{
  "d_model": 512,
  "vocab_size": 50257,
  "norm": "rmsnorm",
  "positions": "rope",
  "rope_base": 28600.0,
  "qk_norm": false,
  "attn_scale": 0.125,
  "bias": "none",
  "lr": 0.000824,
  "beta1": 0.9,
  "batch_tokens": 65536,
  "seq_len": 2048,
  "doc_mask": true,
  "steps": 10140
}
MLP neurons of a small language model. Each row is named by its layer, matrix (gate and up: input weights) and neuron, and shows model dimensions 32-159. Each number is 128 + 24 x the weight over its row's rms, rounded and kept within 0 to 255. A neuron's up and down rows have the sign that makes its largest values positive.
After each neuron's rows, "fires after" lists the tokens most often just before its 100 highest values on Wikipedia text that the model never trained on; "fires in" lists the words (lower case) most often at its 100 highest values on Wikipedia text that the model never trained on.

L6.gate1281 [154  85  65 139 119 113 121 161 122 117 195 102 180 145 161 179 129 116 133 135 137 130 117 144 126 120 145 111 155 179 129 135 102 112 140 105 106 104 133 145 139 116 139 114 145 137 116 122 147 132 147 114 138 137 140 144 130 185 102 143 103  83 110 125 108  98 130 113 110 132  96 104 154 110 135 107  97 142 101 145 136 138 131 144 144  94 126  85 154 150 170  71 104 132 142 139  98 139 135 133 101 123 114 117 119 133 131 162  97 175 120 143 131 135 106 133 160 173 153  75 162  87 158 178 128  67 129  78]
L6.up1281 [152 132 122 150 146 134 137 128 133 127 132 108 154 116 120 119 130 111 109 118 163 125 150 118 104 111 144 115 101 111  95  78 104 164 165  92 125 143 122 129 134 144 135  86 104 151 150 160 133 122 114 133 102 101 126 112 132  87 114 107 162 110 135 115 155 127 159 119 120 105 138  75 134  81 124 138 121  80 126 202 134 136 136 120 138  85  81 162 124 150 123 129 138 136 123 158 118 105 158 150 138  88 135 128 134 129 135 115 125  71 113 108 157 129 102  87 122  93 120 108  96 107 135 113  68 163 102  99]
fires after: " the", " his", " in", "In", " ", " In"
fires in: "end", "early", "february", "his", "april", "june"

L6.gate920 [ 79 157 146 145 118 138 103 140 111 159  99 112 166 121 107 101 163 155 132 152 120 174 107 145 140 124  88 128 137 133 157 143 104 152 124 100 124 139 161 120 131 125 133 138  73 168 114 124 108 150 114 120 141 136 123 133  74 136 141 172 136 172 176 115 182 127 157  67 107 103 160 128 107 137 144 184 149 136 139 107 143 151 125 148 120 108 117 132 118 137  93 119 161 120 122 153 142  78 125 141 135 123 173 172  96 132 124 149 170 136 114  78 152 122 101 111 126 111 128 103  98 172 120 143 121 128 128  67]
L6.up920 [139 154 166  71 123 110 102 147 112 156 144 128 125 152 141 178 120 169 146  98 148 105 149  96 136 141 112 106 135 152 142  90 114 124 121 146 118 162 130 138 131 139 121 136 118 121 113 127 145 114 108 133 111  94  95 116 124 135 149 132  73 107 114 116 111 116 105 141 129 100 142 119 119 145 135 182 124 113  98 136 135 116 167  94 117 129 145 187 115 140 136 172  98 143 133 135 142 128 128 119  78 103 123  95 146 134 141 140 139 130 129 136 129 127 151 133 138 165  83 126 123 143 141 123 142 108 170 140]
fires after: " a", " the", " The", " A"
fires in: "new", "second", "single", "third", "different"

L5.gate64 [105 139  87 143 115 122  80  84 115 165 153 158  83 112 100 152 136 116 101 150 121 140 115 130 115 166 173 150 183 134 152 143  99 125 139 126 141 124 117 177 148 105 163 157 126 130 131 130 138 115 113 112 114 129  78 182 102 149 121 145 174 140 159 157 144 110 144 124 122 138 151  94 159 156 138 115 139 148 144 135 124  95 142  83 125 114 109 175 147 135 112 134 175 146 142 192 154 114 153 136 111 116 164 146 124 114  89 112 113 133 128 106 149 131 111  85 124 135 135  94 161 128 123 166 132  91 129 150]
L5.up64 [134 122 127  76 139 131 146 143 130 153 150 134  94  77 128 143 133 154 158 105  70  80 135 164 125 129  73 125 106 112 145  88 102 169 125 118 128 153 149 132 159 114 109 165 156 152 154 124 106 111 158 172 187 160 109 162 119  87 167 116 145 165 174 110 119 130 139 152 150 138 114 111  77 123 126 171 124 133 104 158 125 129 127 136 154 126 142 112 120 152 112 119 149 146 131 112 151 122 152 115 124 145 113 115 122 123 145 127 141 142 138 148 135  96 164 108 125 134 128  97  68 114 140 120 150 183 117 135]
fires after: " the", " a", " –", " his", " The", "–"
fires in: "second", "third", "fourth", "fifth", "top"

L5.gate1181 [ 99 158 133 136 130 103 151 175 119  93 106 171 187 139  97 120 105 151 146 119 151 169 116 102 102 123 123  99 152 122 131 144  75 149 133 162 141 115 117 160 143 133 132 152 121 117 102  84 147 105 143 138 112 174 173 134 137 152 153 146 140 124 127 104 113 137 153 127 135 139 110 139 163 120  81  94 142 122 138 117 102 129 154 179  92 107 147 118 160 137 127  65  98 136 162 195  76  88 124 125 161 101 127 106 160 149 138 140 170 118 160 139 146 155 135 161 118 128 161 130 127 120 101 173  91 164 133 160]
L5.up1181 [104 134 145 103 135 164 131 148 127 143 152 156 119 134 144 113 141 138 111 127 122 130 152 113 128 132 150  69 153 148 145 108 138 113 148 106 128 157 108 134 180 100  86 180 130 116 109 122 112  90 138 123  88 158 155 134 158 127 135 128 130 121 133 149 106 146 146 119 145 101 129 155 159 125 145 178 124 123 175 111 126 141 159 132 136 121 109 130 101 102 120 142 136 113 118 165 125  81 138 145 117 136 131 154 135 125 133 146 112  84 126 143 130 130 115  93  97 141 133 122 106 133  87 132 119 116  88 129]
fires after: ",", "."
fires in: "but", "however"

L3.gate1112 [137 126 140 158 126 132 146 128 111 136 151 136 128 131 145 136 142 150 148 121 141 147 128 113 144 160 156 129 138 137  99 115 110 121 162 117 176 176  84 160 143 118 143 164 135 137 127 106 171 100 154 150 108 103 143 148 174 114 131 148  96 147 144 131  91 161 152 142 130 115 104 145 148 139  73 114 134 132  85 155 104 115 146 107 133  85 152 148 132 111 108 111 109 146 154 152 114 143 143 137 150  77 191 156 128 118 135 129 148 110 145 136 155 134 156 110 110 114 149 134 154 130 143 136 112 146 141 133]
L3.up1112 [ 89 158 142 124 110  99 126 147 148 111 139 149 138 132  93 111 135 109 177 121 134 116 135 102 124 103 137 123 154  84 146 106  61 124 109 133 111 109 145 135 142 177 148 152 106  86 153 155 168  99 132 137 113 176 136 113  87 106 181 128 120 127 117 117 126 120 120 172 162 129  86 116 140 105 100 119 164 132  83 131 119 132 128 152  90 136 135 151 124  88 124 129 138 134  69 141 105  83 119 136 112 103 141 156 197 103 186 125 141 153 131 136 126 141 116 133 148 122 130 179 150  89 138 138 143 116 149 118]
fires after: ",", ";", " ("
fires in: "but", "however", "though", "yet"

L5.gate521 [124 101 101 128 124 145 115 103 126 153 125 135 138 157 122 105 135 141 149 105 128 142 121 155 122  99 126 128 159 165  85 140 135 121 169 137 129 146 118 134 179 138 124  89 118 181 127 169 105 126 102 138 146 160 136 136 109 164  99 149 139 146  84 146 141 158 134 125 126 123 115 144 158 133 158 125 112 133 103 120 163 106 138 147 160 133 130 203 120  99 120 134 173 100 147 160 116 111 107 148 128 116  97 137 123 126 135 110  86 135 144 102 149 132  95 106 152 149 112  92 189  92 142 139 124  79 134  84]
L5.up521 [184 106 106 145 125 102 114 162 123 158 119  93 118 119 174 116 126  92 174 131 173 106 135 110 107 136  76 102 121 116 132 126 137  91 144 101 108 120 133 118  63 127 109 156 137 111 192  96 160 103  95 170  98 124 137 164 130 105  81 132 129 117 112 157 133 121 110 162 147 148 186 111 125 138 176 176 140 104 135  77  94 135 131 124 137  92 127  94 119 139 141 111 123 161 144 105 145 121 111  98 101 152 119 129 163 121 122  94 102 151 105 113 138 113 139 136 132 137 148 131  99 165 134 131 126 108 102 170]
fires after: ".", ".\n\n", ","
fires in: "he", "she"

L7.gate511 [130 104 124 119 108 103 115  81  87 162  98 117 132 152 119 132 140 133  87 143 133 142 126 160 142 100 110 113 147 125 114  96 130 145  70 130 173 111 134 159 166 108 135 124  86 140 135 152 145 111 137 120 120 106 103 169 116 158 116 130 165  91 106 112 171 151 120 107  93 126 149 119 144 168 158 142 175 128 135 163 147 119 134 120 100  95 150 130 118  87  80 119 179 113 164 122  71 119 148 137  92 128  93 151 113 102 141 144 158 127 129  92 158 127 138 113 174 108 153  90 164 166 120 138 127 123 127 146]
L7.up511 [ 85 149  89 157 112 149 128 151 107 102 167 117 128 150  94 166 151  85  90 147  95 140 133 115 140 171 128 124 126 157 152 125 128 126 148 139 177  98 111 124 137 137 101 111 116  83 146 114 123 103 106 156 114 123 154 112 129 104  94 142 108  90 161 112 140 136 156 195 168 166 124 122 164 145 108 158 116 124 200 147 107 119 102 118  80 126 146 115 132  94 139 139 131 100 117 110 121 153 146 120 123 125 110 129 145 105 122 131 111  93 112 142 145 177 108 116 114 117 127 160 122 152 144 107 120  97 139 137]
fires after: ".", ","
fires in: "he", "it", "she", "and"

L7.gate55 [158 128 143 145 136 105 138 132 119 160 126 119 107  90 126 140 105 123 142 140  98 138 138  87 123  92 129 135 146 161  99  87 153 151 129 123 127  89 141 119 139 121 166 105 117 151 165 133 118 140 119 136  94 133 129 151 141 142 159 135 110  70 148 153 123  90 116 122 141 121 118 115 109 113 125 156 113 166 103 103 122 107  96 138 122  96 160 154 152 130 128 103 126 115 156 168  94 152 114  93 155 127 104 138 113 169 172 119 123 132 144 154 162 160 143  88 160 142 143 129 159 159 127 149 126 156 150 116]
L7.up55 [171  99 117 144  81 118 149 141  90 154 160 115 145  96 127 167 114 150 111 157 128  98 176 155 138 140 141  93 125  66 113 187 156 113 163 122 146 155 123 146 137 158  93 123 154  99  93 116 125 121 130 138 139 107 145 133 128  93 120 121 130 136 126 135 146 133 136 130 148  96 115 150 103 138 129 119 106 137 134 119 140 124 175 139  85 131 104 177 173 103 118  72 110 162 135 107 112 123 134 145 113 142 128 118 120 132 144 131 107 140 140 128 155 130 138 130 125 132 133 137 137  94 135 157 108 164 122 140]
fires after: " in", "In", " In", " the"
fires in: "february", "january", "march", "summer", "june"

L6.gate518 [120 116  68 152 119 136  93 128 116 170 110 108  97 128 148 172 160 114  99 193 141 148 103 126  98 146 181 131 137  94 104 115 102 128 138 140 122 145 118 155 127 117 143  97 110 113 126 103 125 173 135 147 134 117 133 163 146 143 107 167 166 151 160 130 108 131 135 140 116 107 126 139 126 129 139 113 152 203 131 151 115  95 137 133  94 109 154 179 111  96 151  86 147 106 157 146 121 152 145 145 133 120  77 142 143 125 108 106 107 122 112  93 144 158 108 131 146 149 124  67 212 111  98 158  94  77 160  94]
L6.up518 [ 98  97 104 131  87  94 163 145 129 123 116 139 166 114 140 143 141 131 138 149 115 154  89 109 106 133 113  99 117 124 131 107  94  99 102 134 101 108 129 100 124 196 143 129 126 111 175 133 140 128 146 160 117 137 133 115 136 169 111  88 130  90 136 155 118 124 153 108 111  86 127  87 132 155  73 157  99  64 111 115 123 113 113 150 127 150 166 157 107 112 127 178 177 117  98  79  99 132 120 129 113 131 140 118 118 150 125 136 139 122 142 139 136 124 129 135 154 128 147 148 101 114 194 108 133 178 129 132]
fires after: " the", " The", ".\n\n", ".", ","
fires in: "she", "he", "company"

L5.gate515 [120 107 148 134 140 125 137 128 128 145 114 116 145 145 101 152 173 128 112 103 115 166 129 137 125 106 109 153 120 133  99 176 105 152 111 141 159 120 120 139 129 157 118  95 100 136 122 112  86 113 129 125 119 160  89 123 101 143  88 155 155 118  80 184 156 126 119 189  99 116 122 127 155 131 129 120 174 106  77 113 127 134 139 134 132 162 160 178 122 136 117 104 125 105 140 138  96 138 143 129 144 111 162 125 145  82 119  92 114 122 141 128 149 163 150 109 100 163 146 133 150 204 118 137 107 111 143 100]
L5.up515 [119 109 133 137 124  94 153 150  99 144 145 121 178 122 141 140 121 127 104 116 132  99 157 158  72 162  90 154  93 174  66  93 121 143 147 114 105 119 139 150 164 129 111 134 120 103 120 100 130 128 142 121 122 122 113 115 115 122 122 138  79  86 157 182 113 126 108 127 125  95 124 141 131  81  78 151 153 116  89 188  92 118 152 105 117 111 140 129 112 133 133 116 158 142 130  85  69 126 141 108  97 117 140 109 142  69 173 109 141 130 130 108 125 110 124 158 183 173 124 123 147 143 102 123 124 138 146 119]
fires after: ".", ".\n\n"
fires in: "he", "she", "they", "heidrek"

L3.gate1215 [151 130 153 177 107 148 125 118 136 129 218 169 135 128 125  96 153 175 145 124 139 186 106 106  91 144 152 126 122 175 134 103 156 136 169 129 159 127 111 141  97 130 165  84 115 131 130 174 162 109 119 116 115 117 106 136 120 119 146 140  84  94 127 145 118 132  94 145  72 125 131 138 119 130 130 141 136 133  78 140 125 125 137 135 119 104 164 123  99 131 140 127 168 113 112 160 101 137 164  85  95 177 100 133 118  71 143 141 125 124 103  68 179 140 114 131 117 167 121  83 122 163 100 136 121 114 118 102]
L3.up1215 [142 148 139 145 121 118 132 134 131 112 154 150 127 116 100  92 170 186 126  87 147 178 131 177 114 129 136 106 164 176 121 112 127  71 130 129 129 117 117 104 133 165 146 105 134 122  80  97 130 115  89  97 128 127 138 109 136 160 140  85  93  79 121 127 137 149 116 152 100 120 114 140 137 141 156 149 138 114 118  99 123 137 159 129 125 135 105 104 158 102 155 127 167 106  89 123 105 138 150 137 117 138 143 102 142 105 177 147 110 109  91 112 138 167 128 164 161 151 127 123 123 104 129 117 142 162 183 125]
fires after: ".", " ^{("
fires in: "he", "his", "wrote", "nl"